Weights of a small transformer language model.
Size: width 256, 2 heads of 128, vocabulary 8192, 15.4M parameters.
Training: 645M tokens, 4924 steps.
MLP neurons of a small language model. Each row is named by its layer, matrix (gate and up: input weights; down: output weights) and neuron, and shows model dimensions 16-111. Each number is 128 + 32 x the weight over its row's rms, rounded and kept within 0 to 255. Numbers have three digits each. A neuron's up and down rows have the sign that makes its largest values positive.
After each neuron's rows, "fires before" lists the tokens most often just after its 100 highest values on Wikipedia text that the model never trained on. A number after a token or word is its count.

L11.gate322:108135142065061118129106134171109123165123196143121089117126136140103172126146115123117121128092145118114104161165117160075110195125107127104106104092137135108134093168100173109060121122157157151137125138132144126147140115168133096178132177169119112180179165085155027148131100114125182148
L11.up322:101146136082130049167123161136112120152117176108089152136169173140129090145157161146180151096161154106163080139126108160128147092138093080220164109124154118123114164142129096147141145123100117137125091226129098145116071024167130055139102175173104109147056187080103162131137177195109143071
L11.down322:126096138175120129142136156076125145082142128154117140145149117073122087111083101121125138137114111168074140085138125145154148134126123074069123090117129116151094148064113104136123163123181146149173192126025139142086105130100105138107152130103175127107127078183082166132132104109131230101
fires before: " to" 19, " in" 17, " by" 16, " and" 6

L4.gate510:160063171111108104140091170161136098173094136115080141112152178168092123096160129136165223161134123154143149086136115123139079160099131165130121094098088126179156074140163136125150094121105159113125163169202116093062108121097160131055126120127183164101124086079123091140145141137120199100
L4.up510:098101094139125130148122093159106032130166156124158159176095193095178131151200175153163126121092142122079157144141074145148094167128176131124104145079111107132148072164114155136191095174066120130089160081150143165073114181095189090053092173131151116088175082142094082038117124139152160119
L4.down510:119041146139121196082097125115078102142168149129166150185118068122186120130193135142099117156077114134173128126140080106168120130095181138128167100097128133151152132154132139127162206129123122142157162119113127133132085130138138113132104130131193110127172113130059080096161089141108111163
fires before: " |" 33, ")" 10, ":" 6, "=" 5, " -" 4

L11.gate201:133113107131071115136058127163082138141106145053049138180140115110153132118135143074157122146100177077092092136139127081094128147163123099125111118164115145188163090103136127119069164068081084147115171121157131102135105155146087152084169170080117092123136171109100134128157080119057103119
L11.up201:162117128122151103150126168118111170215159173107077081124097089083169171153125064136125162142082046106182103144030192091141125079177142132177136095085123067139153127152161103155180161160077126130082073108142104124145123113092096160145168181143145167201114159137105137059115145141157134145
L11.down201:139131144128130120185087117099098114122086127200070133115062115085126141120086144139101177138166165093112168090125110105127099128155152092123141139097164084123161137129163145093180132032117096111128137082088192127139159139132112185053068112065041113095115126204108111161116132133132109119
fires before: " |" 41, "|" 18, "=" 8, "  " 7, ")" 4

L6.gate674:099144127111109125138077155146147124131112087162129123107154098094132094089154201118191108096150117153111098148143134078156134149104147150085098073144157072132159125138159137096146096038119107132124102055133097087171135103120150121081085130136156123145124116105086105165132136166122095166
L6.up674:126156125170088142127110117115154148144089135208142111190187142111156157107092172121152072145169121071129216162179116159141189064142127116105115149154145140158145088215155112134161123088101095099085099118181120133168125183103119144085164190072099074124087113106104097172148130148117159123
L6.down674:111114135133042071136116160185136133162151115110135177183100153186171187123123145159120127176111095107073092111117139117126165152150133149128123140099106166137094131153146077105167122091188142141136120097121120180164129171128119154142096167097122126138147160170101133127126100151154101220
fires before: "=" 64, "s" 8

L6.gate369:147097146116139183102179141107133159125110135173139091097108093144118084123160125116138126126127129119126135176144109086111117105135142149198138061154135136193152079192155098111171136166137100107103076133115062128096093087151159063151163096166104148151122099097105197153148116115102119164
L6.up369:086150127139183106181157119160106148153106126084112112150113100114136113179137118131122061132069053148077168178216111121149112122151118129089136110126121151139109104152099080112184088111155125087092094136142158144097157065055121126122112086079113117141051074137116129130126143128134157130
L6.down369:128107132117118105158061202138158149208129142094149085137097143120128108081150059176159120103067073134063116113159074138103128143122163101063089157109138124123142159125188123140112109142100108156183131139145089141156106174143139128166112179096144112145158092197172110149136148089109085164
fires before: "-" 60, "|" 12

L10.gate691:143168114089084128169063103090120178129129136112161103104151169199098098189121174074112147111111187106098111118135069176056165120149088063105126145115085144150134150099146077171097126142160175146119152115146074192145141118128143161129122177134073173178111163168079120148126131099162161135
L10.up691:086090134096156101113152102128179168146175132182163121083141163087152117111106123152103134154170118114110163143164110147138153113108137098085156138093123100129182116098164085126122138162175067214128177089151119119129079153117089102076121144139115176126033163189123109146102145084181079105
L10.down691:182071132133169128079129115170179164103176122200151116108105135100112063114138139126129175136102102086066195146120137171101102138086150121131138129129154078137141145154078130095169078101116112154069133130167163118099152056099141111135119092162125182171156090102124109145085128081096152183
fires before: " |" 56, "." 9

L10.gate373:107160096150122164173105140107052092042083143119119084122152127065103120121163091162104121147140094159144170158139123146139068174122155164142155082158087138103164181124153107113144122103171077104129145156167139142122141132112110105197134111092165177151128111147135133207096153076156097085
L10.up373:109058100182157145157104133111157101154166126135100067086121147160107076091126119212168111142109130134082069092130100141075151130133073074108140133164157117130171122079127103093120089125099091075160141157134105139095070129156137121140107131137102166127089117140142088137093181108123095096
L10.down373:181165114153109117117125142162169143159117109177084165125099134103133113095157080143168101130069130162111091138130141139086116181120137151157166067108182151125062089170134090113154125087104178117140173148187119124128154138184157135131066164164110133153134128159182127175102101195119104162
fires before: "-" 60

L10.gate343:123166121091098154094145158087142162160138156052112130161113112146087155108118128086111139105110137127082103137036119132079143116100097121127195080093130104119148122095115125161145132130168144106124158115129127169121125100110184109100144132168043170111121131177079156151125134155099118157
L10.up343:142178119133119134172090128100118107142126097116122101142153105157105102117114111125112093154102143116106094102123072100083167120107121099170158114144156110113069051113180097089140157119149125097130132121164049212110139092103134118128108183092052107101087133078123088126121160094141088209
L10.down343:133114141079115109154161098067129117108129135122057135142147132144193145109061144139138092078160149059125190081081158207083089127138126099141119119076137138129133097122101112159146045107149109055138090127098154173188119118169113118060166112164163166137136044121141124098153133113167156067
fires before: "-" 46, "|" 16

L4.gate50:182021160187146123157161091154164109179092123119045098156069151118063145073144082166133139126090080120121102055094147094111164168144112165127113151102065089165134092091126174141153157141125140157107137168068084148117106137191114142173187181115181098136140174167087098112142090144085142148
L4.up50:119174154109078130159115123137171104072102125124155144151135075101125104082152098116060180178121124123094132131115097131179161140153138102160095092158106106119074095088079091136115148042104120092179142065120132182139119131130099130103142147147075102158146152114128121172147153109177181168
L4.down50:124108104192140113113187184133161191135145139163191150124079095157122123089148072067125142145160140095138126167175134152116133185161092121149138109083076059092120076096164118143155093111110105135097161150175137164149122150154123143114141129128104157154114112098187096120120150153161111152
fires before: "-" 98

L2.gate451:089125072164130177115124123156127124146081115174169128116056137077111189100103135104150133118112112099104119143180146130154138083157065152094088053108109138138111085147127203129118149120158114148108148187139068107064108153117084166073096115135143140139104123151163176104167208121171184131
L2.up451:133152118137114115089175158153119154191110110093146179136113155067089143149100098128071134108098150180183100168109134114162155107126120118099127099135145185190114150085181086135104156138082164157113135204154156087131095111104113151113126085115145082141172134234155111102069091095128100155
L2.down451:164137132106149121113185139171078105149096084121125186152104096093098190139120132123093151090122177206133120176137162124088109096126172130133118088137142130144120168108145086123083119107078193111123095148116189152090149106150117105147136130113162096158111154141180100150067066146158127121
fires before: "\n" 41, " 0" 8, " 1" 6, " 2" 5, " Report" 5

L3.gate570:060156117205145144175111122139160139071069183146081081106147174188123154119110118134150125100161140085137100078167172130120132154133085175123177143197142099140063125113079153103159125106160097121151094139149054150126106068182123129034113058105114074150132150139113140168126151158154088153
L3.up570:155162171063097180061136151103126181157130119150079119137137113127097083125138105135111098106134142150169086083156129142140135117145104126151158131078108221080147106145161085159151186177128146089100170129050095089147074172109106150145136155086175111129158144112132141087125112103130124132
L3.down570:111151125134102146116121112064077165177112165139166140090127157128100132169145152138105128117120191070128150114154140149117172115151140179158192094093105171063126138073141103113136156114094184111073189133159128129133148138097119149100138152154133115180140125098094115113137092177111064105
fires before: "-" 72, "\n" 25

L3.gate607:100110118101111137164124084118090117112131107153113116107093146123073145155076168112147170138159162073094111141135167088133134114155102098133158169087099097066144154092142108065134090111094159148122121089154130094081104089136116079138126127119140137035180141164136118087128128154105098112
L3.up607:074112128153133159120144069123110143152111116103140150178177115159187116099138143075119118100118101105156123148149106140126138091150116125140148071086197139113139093162111132104138101110159101102176149135175133193089123177151170189065144158149099113060059189166164171089142114123172120126
L3.down607:142164141148125123098115135116116099131072122110085097145161148130180162136122255131135103147079134112174195131186093133124111084155141160119075099107120114098166126149147134094182190074128108110178172186161104142127083157133108184119148129105107108134166154158062170127123135107193142107
fires before: "=" 75, "re" 4, "ry" 4

L4.gate319:157161140171194149125122113129171105209141148048080079143064142088139145111085119137166117174059166111084138092116152113176133124176128124134133058134132087180149063105140118156143093107037159140161106119136062178111141083151147143129090148128156098075169115096175172084141171168136105103
L4.up319:190132109183109084158168098153203132159178186089072075144109184141123122103124146186098128151104152107146113036095162080127111080162062157148133141165094077106124097083122108162139119116108120112172086119087102144150069104143143096142118182090154164150122162096165115100130183095154117082
L4.down319:117097123119208145141108102150160161166102110075132123191152135103093124154184134167097127149160167158063152150124076110168072099176162138088090067104084138148197140135147173165164127101105135098116129124142081160084137129107093142105140124104153107109143128095183145081103117142105126133
fires before: "-" 49, "|" 21, " |" 9, "00" 4

L11.gate703:139104130149125174149110165192114177153166195130132156117143150123106161167153136139185132169156149130124115157138119172167171130105103173091133088145139127074150100132136133123132087137141135171077207099115101140149097118098165120127162155149148153130074096142074188121136129080087105093
L11.up703:138118165130100079141180215089190168131196175126151098152103108094188108083126131114149097145104091138101104104077124118182173108097085124119041088157130108169140190102070141068196173138178138127182153104129110143156080132106113156136143127148153107144125114115157085155070154153126162140
L11.down703:130074189118162132118108111144102185172088164175087085159062104101140096187098051130153144133087153089110081129144056081149154115181119118090078145079112155122168131111177131081149119090134162144149107128116112097104103148141095135106094122129121123165141106155105128106140121109168059106
fires before: " |" 27, ")" 20, "." 13, " in" 9

L6.gate233:139142096119119197160157151103104118145147143124113069158121164089110126146103076112170059143133162121109150118148162138167148099102087115108094159130126128110094106111127120118137132136149143149129151128130136160111109155196140104088111080129153109124119172106117128174166167095132121159
L6.up233:157116181131105150143169088149161148121156194118088134190183140095150132072092100131153212192103094109156106110103143168169116112173152138102070151156147113168159137198087184092149157133126183162109131113091141105087128117073076222144113093087140128073090130119093156137109135150157121135
L6.down233:160137173160137105135083160139167153130122151119128130129111172092222168146090116179130168191072077133094103072083123108135127153124113086148127133099140148140182196155111123126115110133122144100194133111090117123118164122116118155157100164109087060111209094121123093117149118146173092089
fires before: " |" 22, "-" 20, "|" 10, " (" 4

L3.gate7:150066090155147066091126201100101154128115143157042109141126122114123149108232148118146145088116135101137129132110174153164184142126142136163113148170147135132131095095174128085142157113115143129088160159168071125144114156180141120089175157141142135117134145107107164129138119168179116133
L3.up7:076114128140110192138167085140154089148090164147140139196098144164115110157151091152119160161105156152101071124125105165094146125068087134171129115110064090137011082093165150115090139121162098111172103147140142203104117112144113098093136166140133180164120151108111146092173118121136174110
L3.down7:114116119180108087163144195070077149143133164152095121102163133152087166144193128169129129118144139096158148133134159159130164120129146145144156099134135136163079097084105131126122161084147118107158122180095110152042105121177131090108149134144106132115127150082103155100166117142178111125
fires before: "-" 44, "\n" 26, "=" 17, "\n\n" 13

L5.gate90:108131173085173169095123110143109098138102060111155198089140093074135154206174115116156193125106156111150154106098152092109166141129117165124174149116099095110050162095177073091120158142132106179121110105133135122169110128153099141069116167104147129116157124128175171154131149080141085084
L5.up90:120087187100126113109158080096124191102095129149159146128143139102083082145115156130129129108116150090119125166135115153174184146087117133158108084140140135128116131084186169145084114198081103093136152138115100074091161133094121194129122096124091089123169133125128156087076157149190040141
L5.down90:140157057095132122085110130120125175124137093147123173084159131153106097119135139080135151146133137121109098082123137059109153134132100115155113126109147198113177172093121185088141164108142117128173109160112193073092166141100138164164163204133187124117130110126082107143126136077130174140
fires before: " |" 49, " the" 7, "ted" 5, "-" 5

L11.gate517:140122114136164143156163138175121122132134104108166143130186141150110116082087121190154170111138141184166168158172073175070086150104149132104110187058094090146103102178064143120100102134128160146123155084097107159092102142114172079123124081178098117114148115164112108094124155177147117145
L11.up517:164121173103173092185161128145106064193103191137098138069154153126102031183138159115097180129151099179178087127145062126170053082115073090073135137090087112142126118144079199158108130091110082101131124119159149155102158165146111135112107110109072135079109217123082124141040127174182151070
L11.down517:109107150069115138165135072133181122159128185121084145119174130120127131078125124148076128117121132080168063128036116175083098133134131081172112097089117165125121103116129133103141122111120125152150164132130089145182068122112092184200179180165099100145156099095100112174201108127154148119
fires before: " as" 21, " in" 9, " by" 8, " on" 7, " for" 7, " \"" 6

L5.gate600:152157063112131133128165159122137100110111124050099109124095151128125176199141089154155121132112137114086072157132130120136084164107155139163111092125138170173089153097165157184138139081089172160166076184150104073040120118150125160122069107096136118124174153185137136070102118110140172110
L5.up600:155106140099163151105192149170139095163099142052090149121047141128127167162086064132100144117068140120159068139112130123142109144086164127116038107162141153128093135147116156129110120088137159160132093167095099093099143088135136165136137181124138101136124079134139164119156103112163121098
L5.down600:135125097143131135150113151141167136175133097112134157167151117184157095046122115134076089141130109101135179138120127139123112075158109111144117124118193103086195162147135094160112114127093190089118135189141142093112153107169165104143135168065095116078171107145104148105122123120084136074
fires before: "\n" 25, "|" 14, "  " 6, " 1" 4, " 2" 4

L2.gate123:112186089133131116108157171172144107136141155126062166123142173160140187171164090102113166164102149091163120107114132113105081127168046174106110136154095145144130061105094099109121132100197095102152085061156164144092129139149114119148165111096144162137134142158089135152151076128120137103
L2.up123:112130166174191119099160132140170062146111143155101196131106129105176142161094057118069101134103065148152198140154143147127118153063123150132100106058086161101197092124124146107081120124156142207167165107181152117138196195084155154096114116153093200153090124111142127101114095168090118133
L2.down123:092107155130162104117124119112169095131125116188150140132165099128154126134237049081091074126116116136141195160144128124118129173080142101085154139038094104127163168133117117124141149122125124166173148112116124146148151153089128141115138130155111125138087110127136122099111147152090144112
fires before: " |" 36, "ice" 7, "." 6, "ices" 6, ";" 5, "ipa" 5

L6.gate169:100114135104115105144080122168187138102130141097154059101154152110138151132093115182172088113103126153155141186094126118137101135092091129167127163145161143096137117139101162069148176151139134093183147149157142208115132134175118096069110146196141157076094180128095155072134112138188080116
L6.up169:142088175093130141134119147107138158116110111174179190114164108063147046090090159139139160117197101122103189130077128124070108138065170150113093115142161139140140114129126123184143116138139085138135095132154122142100109159063124102175109142091147067129144113107129132149089165116145116081
L6.down169:211134175149128164155093150125149140151151126163152120139123159150123073142142108125072140103142120131143074125155154193136155161066163095179100055137145112160138141179106087163179195107139155173146099159120149105109166129087125126154092101098111111135128071067116115112154093107091101175
fires before: "\n" 37, "=" 16, "\n\n" 14, " |" 5

L4.gate357:120152120104119172102059115178113094065143166162135131135067134079144112195090139161167082098128052089101118187152121172119086114185135148145171079149171141091168135126143120141166096101097128170090130133161062121119145061141147133158110155151120154154115117120111157145152093155114102159
L4.up357:140153141088147123125098130152110134178202122060086157127132141150124134180116108159094086115101130103082129154166101152098086088143160171107134078093160113114141120122126097121130110115118080183139132085182118182116188124032167122109062140148104160106116180111121176162056137213147105147
L4.down357:184118130174162131114144130099109111226107147152159099143117174106090138104134176088118183141143141111174080122128112089144150140141119100152155197091110104096056119150124119112116174173139120079136193139121131187134148197145102126127094170145077130138194143132138144149113110176117118118
fires before: "=" 81

L4.gate236:115141056149121107146142134125161141114184163133144088135162161141070139124164129096154163171156169125135049089141147143123101132166124134087139161143153085156068141145128116180173073081117151153118089174098098099057112168137124121069139116131069154127185117126068186119170089106121119100
L4.up236:119095123145168134122152123117117114131140107160044146199092086182158112128095125105108081110105127181136136195082125158162134108162120120198141119074164086126145154165106096102166078085099129106140093093133108141113146154152130163074130065121105163108146154104132108069165155153144200121
L4.down236:133090149095158148202091141151112165185134120147081146147154091207144142106113070142077151078114113164119143166117113130120171121147113088155149083071112112155119152093098099086138102133143159118121112082129125215141139156128146149119137043168069112131099143110138089085134167191125180098
fires before: " |" 28, "–" 14, ":" 8

L3.gate362:118089145127125081127125148053103078116128111167130158083116150145090101114084096115207185122132144111157112073174119114148127180151146138139094098084160092078110091081139081131133211111105115115102145093121103139088116100165130076113090156149176103135160138119121136157134117137130095157
L3.up362:169110145193163081130089102169122143093123162166101171149156139089184171184155144112095072128158116147102139112142092106092145093077103173138148078091151137170138126114135102131122133163167135078143138093174096070110120211131167107117118125087118101137093142068104182174147101159166154107
L3.down362:219136157171110177155086171086140120160085115078121110172067147148151149183187141152174069148138067074162150184152109136135195151145138115116141119104155120144139149127107113110118155134136097141190082139173152081185130142133141098144144126119144137100155179110093102186140148173101104127
fires before: "=" 100

L10.gate429:143126081087167138172070151189100085115083143113128103127111125149114115188145218147173137104149145155160073138134095142136133115138113169136126077094108134123079123164193090088180135098171114141134122126202103180141117118145119102171188115135148142107187165110120144145113133158082143138
L10.up429:130119145113146160128097174159087168109116144083095141209151142136176087181162158127153086136117116064117171120117119166099127095181107135144145058148122131187098186118076145099158151131161128123136108068174130159106150086077170149158115198156151131088160124134103103198096104105157102164
L10.down429:101125151151136118099142147118148113173121124153100141125114125125078124159123104114131165145096173136116173109114121114120126099135118140102082150112173146110143128153109164112162140133100205116122114136151120141139127113106114174129094140106099149164106147132134099087141144143152147129
fires before: "=" 100

L2.gate390:107183090120112086088110116159059051157130180180149177105158143082189137088098165137157129126099113096100163106141090147166130100134100088141183099093154107131114110088156159089146112085159115106145154110153183138106146165080155078093163119136152110184146173146117125114139085111073144144
L2.up390:152130132164084116135073110160117073167133102110138147096136115103141097122125142081138146144103143108105165103130174156165091108203134150120179134124132080157137181101159150132150103133171064089151143060094165146090139165145140141083107106107111129096133143110083126084156143160156128177
L2.down390:077105111146153126113100143105130059116125125151166166099124077090099144154123148110100091116075121148085170082087165153138147096091186089181113097111172128117169147130116161159171135194157115135125085125176150106126134123124114180160080179105150172130087141103085085179166142175147106139
fires before: "=" 40, ":" 8, " in" 6, "ed" 5, "\n" 5

L5.gate285:103101112139149097112130087175187143145093109082149129140119151154117198098145130127106150162135085117113102149085129176102171137193099116069156104098076174200129159147142148178181124095148175076081190098096173113140113137072141126067147153101135129065118096177161152162243120121128117121
L5.up285:110178164144146107135169122112140097099160105164167104200151147117121154113141159078193119187110138148094095136141118145147113144182158171164101085134140143118085122093084115086082148078142110158114122093085131099093055123166135184153160174146084117129126137142135136115142147126222177135
L5.down285:148129137097136170111118121174070185078107108090136110130088101154128113091156078146134126123094127143131123212144154161076091121090151128139088132116161150186158098127154177168098101111130156144122106183136077107078160090131104120163100134139138194131118117132101123165126132146082124197
fires before: "-" 97

L2.gate690:152124136125109104172187062124118161134157149157122099121155148121133103066123125121139136107107134131155187093158046163160144106099087151193169086128083123103097105155088100082184098183150110134155109110230132160126114121162136110089125115131132109106093127127090134136100086109137138146
L2.up690:205138204171122139115103159088123090168135173071135108121109106087111143136155114072112173164119134151107095077135073143081084099045104151175099113139114135030151123096082153109108109204177092151193133086158197118114157105108123089125122138159116186090132139124062063206116076162125177129
L2.down690:151155159159159143138090110052076103174186137091149062124140116137144184128114139059110124175138121165123097118158092190125145058047108154159121087169120110076056126091100117127122107170151126107154064086180155084125167126121203072151089127145147129108077119102111142167137169150147133101
fires before: "=" 32, ":" 17, " (" 7

L11.gate566:180135119142085178143122192094152139113115064131119133083166150109032098151117140104151121109138124064087106106101137131161151121187116215113076103126128126075118125123146112110102162115071165118149163139141159162128192155119148091128121087084138115106134122088168101183101157134167122113
L11.up566:124107139146131134117166176118138169100107122149067079079141117049112131133113137085096088105150126070209125108156108160159152178181150162170053134108136146097152109104131101124137143149118109172143121140167148172170125142073062048150136126147159060147155157135160110164119135116130080118
L11.down566:163119130141137201090102103153169145111154153123137178139193152126117134163153134130115161103131131203099193093133028127118139137108134112122112158073147122077118104147156122149116129121085102162131131112216139120108114103111112120133084154156144175102156130066113094089116137126169156110
fires before: "," 33, "." 21, " |" 8, "\n" 5, "\n\n" 5, " in" 4

L11.gate636:138147065211165139123123118147073123095122155151101141156121110086155104207145116162105095134141096133145128156106089084153123174131100087162113128120068110141083176099154075113141039115122159153128092134142133115097159129128087158090128065195071163125133129148106112103143100101173118078
L11.up636:127124137129143115113094103199116118144091151083126105114133133091121134124112137089134125141149130169153106031162120138130148162105096139180129152146088092063148125145177093153138130162169128110108153193112161108052153158064139147092129106167128142125129123132208211132128073115121115100
L11.down636:108155118131110096100132131146160122128188144156156101143112133158203179128105083136109086066079092134155135083142148103127141145104113103078178099115115137075111133148162159133093195107128132154190176131140152128098128085164136150125146147180091126102201105081078066097088150170116138113
fires before: " |" 37, " 38" 8, " Division" 5, " Group" 5, " Pld" 5

L6.gate238:181160124164098086075136127110190140104071153152099046070070091132131150110130108106103133127097139141088116177113133122141156125147097154196111135157120116097081074132130112136158136170105122054147151111139037148142081109174162102184159144103149127147176127109106169084162183168128050103
L6.up238:149147151146147185172180162127101108128100144144134113147122100177143142103147172086171108192079087125099104098117107156113132090038168134135115184055137172105120115145153111153157108126088106110122140048107051156121146097150108122092137119127128114123116125168126116130163138105134098142
L6.down238:127096122108133074113172097132179136166117126150179156172188125137126148142095091143169077158106145117084127137161176130135137095108168110119092172103127190135180127121065151102172148084147091098110122149168146170116138149156135084082131093196081126136133107091148169108121135107094126119
fires before: "-" 100

L11.gate327:114152171165130158118157163108156140191149167192098035141137133114123121162133089157155101172125130156118116154095133149109101201120086145140100130111109093136146100143111129104172087056114113162132053140117090133103111147080167159142167123084138136103167126091183099161140120116114073136
L11.up327:113129157138151101161180112139117111114122139147102076160106140186150102100097157055117108133112074135088186183157110144075134118199075165164109091162113094122181137125106115135162138107130101110183114143137166074112082064054190107141192140129108078099134150133098134103182123105129125128
L11.down327:125120145093160133173143125125087117097082069157157207240166133096189146165125184168137095118146120140110135137148121157134123161100168092116117154117106093115159121122154183117104144157163174116166124171146130143112146137131069113103107177172122161114095089120152162085158122169068114148
fires before: " |" 29, "." 21, "′" 17, "=" 10, "″" 6

L10.gate470:146115112163127188138152105060180162139151231133155144175083126154141118131153084079117065134095105139153112113174098159141132199133137133110075062171143121087112098143144134124154085125143096174164147152085130115128125142101132163122149163121105159080114122136109173151134185172099142093
L10.up470:081139111162118157118151071145080124123078162128097081138130147136138120066153104119155069135123129111117135149104094153078160167100169078143094089098142097150136118084117060123084157088148074187169153161135137103098104062105148133111158135151116131091183090146109099111152205137120124104
L10.down470:079165173138122118100082166148120125110171134112161184108168141149077145126175202121121140130082069111101118136106133161154088183104112144107075144091157087154129066148095134097139073069140168127097134140161122112102065105155113209133150112160109164095100110143167164134176111091145104140
fires before: "|" 41, " |" 37

L5.gate522:137137132119112165127100127169198139177179122107122152144160133104084083157164138134220090085166164126115173122145148187088074139154102137091136145107110134088152157094161098112156164097159123135166122123135118114138096077121156124168145171059088105163095111181100106141117101145134120090
L5.up522:132163143110117094164150145133128193115157130087135122037136103149136160127158107153142139166120160124121124143136125151109129138153130157151121140113109073108140056128129048159165114164118195089132184091112117151101172111128149166133128069118122182140131125145141060083103102123156104074
L5.down522:149146055138096134115156068090143129138175100166160135167153125143132128111113158183081133128169177127061124135134203100121139125131098073182055105115073164120129180125122163084118113090143104149127060132144132100147142133091099148169185126114117114081163127125137088154146122155099153125
fires before: "s" 64, " |" 4

L4.gate664:096080104097151121143113126215109180106043165157125136162124167114121169177160188135185128142117066131138118159096113145097102090112098096156131122078106147141099038095191103087162088104183110107099121146174078113026127100152132079151179168106118086071156119131072157170101104140109135145
L4.up664:212085112133157084152137166157132165120115172127094130103174137103077120209130129156151166171090083085168154116105128093118069081085091139133113146135105181152141053084113141092174137108159108067155125153189106152098151093160106108175144134161097152089191140162091122193106109182105175168
L4.down664:116112073116173119100125153161151114147095090121094161150173133129149153154134154124180152105117075127118142147122134149123116071084098121143119126102155142184114121079164109105151112096159083103119145097149123125114143118148149110142165124145149134084135093121153143168116140128127152131
fires before: "=" 25, "In" 12, "|" 12, "The" 7, "-" 4

L2.gate567:084136112091124121130148114149104148184141169088109160096159116092125147086139161129185083104197101067180163108203131130121121095153109124142114130155112173124137111129137156072161092160181184073134120107136097142079121119142087088147159133125147137126132151111130136101114119168104090108
L2.up567:123141177158143163163133119121175156107118099078100128158159116163123095106143117150105108093180164144115141092124119184128134121148069132156127124190119068112166181116069164190125143138140147175117172136149126152105122098110045068150141152195120140122163129104170092105088082151140145156
L2.down567:138155116090136090148138191121104125138122111079110082124117117129192085127095139045128102133168149092118123089146099108120116130044120063179082117101061137115121159141135134147116091105149145099190134136100152126152111133122079109182096100157137102108075148146141166145129120106079098087
fires before: "=" 74, "ata" 9

L2.gate296:171176174179099113117121153166127157079186127119155123083129093168123133110132135099168166157064073127159130102075108148137090144179088092115109104143074082133078161091128123116155057075076109131148122115088165117112109115185098090116125138109151154148188178138027102116164108089129137121
L2.up296:099145137160122156069086155126099145137132146146128131120093134128175133112103181156150143128121064183131135117057103118131116082088123156161164062109158071107114117052087123109086070142098100192103134081131092133153146131142120144102147155196110163106161136157073130156140148116153157126
L2.down296:115144149076124138136141116092161129139100137146115088118134090145183092108103153139116151070057142146156165126095146089095113079138168172121126066137164095141169118125140102113149179155118122127139117114114192081153140156046141163100131189158099127141116093118103123142139224122153139132
fires before: " |" 24, "." 20, " (" 9, "8" 5, ")" 5

L4.gate208:214077097155113143155139140121109088098130199093148084099115205119116190119129108134120155187077128128170079074081179149156074126146104128074167100199107097152142071171122109147139114109094068134154052087138161115146208125149109156123117142119099123138148174178119164161133095136135162097
L4.up208:166060109120102136177062085050109149158082211117109117126138100103155153105112125154116069149099174178104130058115068139134077095121143101157163090122110127131119105110138065137149073112141108180130125033131181182118213197100106162138077125110100173181142183147116100117164082089113111139
L4.down208:142113093090125131159074137159081180141102168069103129166151107174152127105121182134109082073089147133073145098104064151134157106104131142171174116116145127109138144135141123146094114054131157057084114079124132200079135144099116161141080211088134161109080136117148084026163162096129141129
fires before: "|" 70, "=" 6, " |" 5

L5.gate162:055150128123144122102162184171102146130165114144197175082132140114151160134148155130162139116105126149174108115177152113104144109135149137080173089094196123085130126153118081144132111159104147121134102147074207110118105094152207080134114161126149082140150132136146122118111054141072181145
L5.up162:106135167171098157154088140137095165120145155116130163102176093132136119120042179078181135084142156128146136157094097096150084070137101172172124124108186124112107116139146145169134099145133112120087106231126179079078190109146138058102172129134095130139173167149104132190089119159157072157
L5.down162:175139178118055123147122122084173125158162119123136129112078161123078079091194114113142120142123101139179131140139133109120171110106128096142104122153075088189106126127133103116113095140116148194113207071143095051119082156126131176148098136117134165096109160131183126112120122146075078120
fires before: "=" 78

L11.gate506:134122129063150095154130138111147115019074077115073174142122054134133136113158142082138106138138124115122050159138120125089135165048067137161135083110107134136184150098143102168122119100174099057142153091102122137131167050138157113099134089145175107164146134124171166139189149118101098076
L11.up506:169072137113154099125165097094185169096124120130044101108157112067129118117157126149130132119143125144180140101096166131156177148118158114161181152086062131134179064094146137114130121170070102124137201120119106161099081114104124189130118153158099121088123090142130128131081121098137138122
L11.down506:112104114153081104157149109107081132179139109111134135163146069065055121175104167114125155123105141139133131113127101144145145133141105183147118131147142112158080137144200158116072101138174149156181103127114120091105141083131081163084110183112113175137130207154133066165071159104156093156
fires before: "-" 82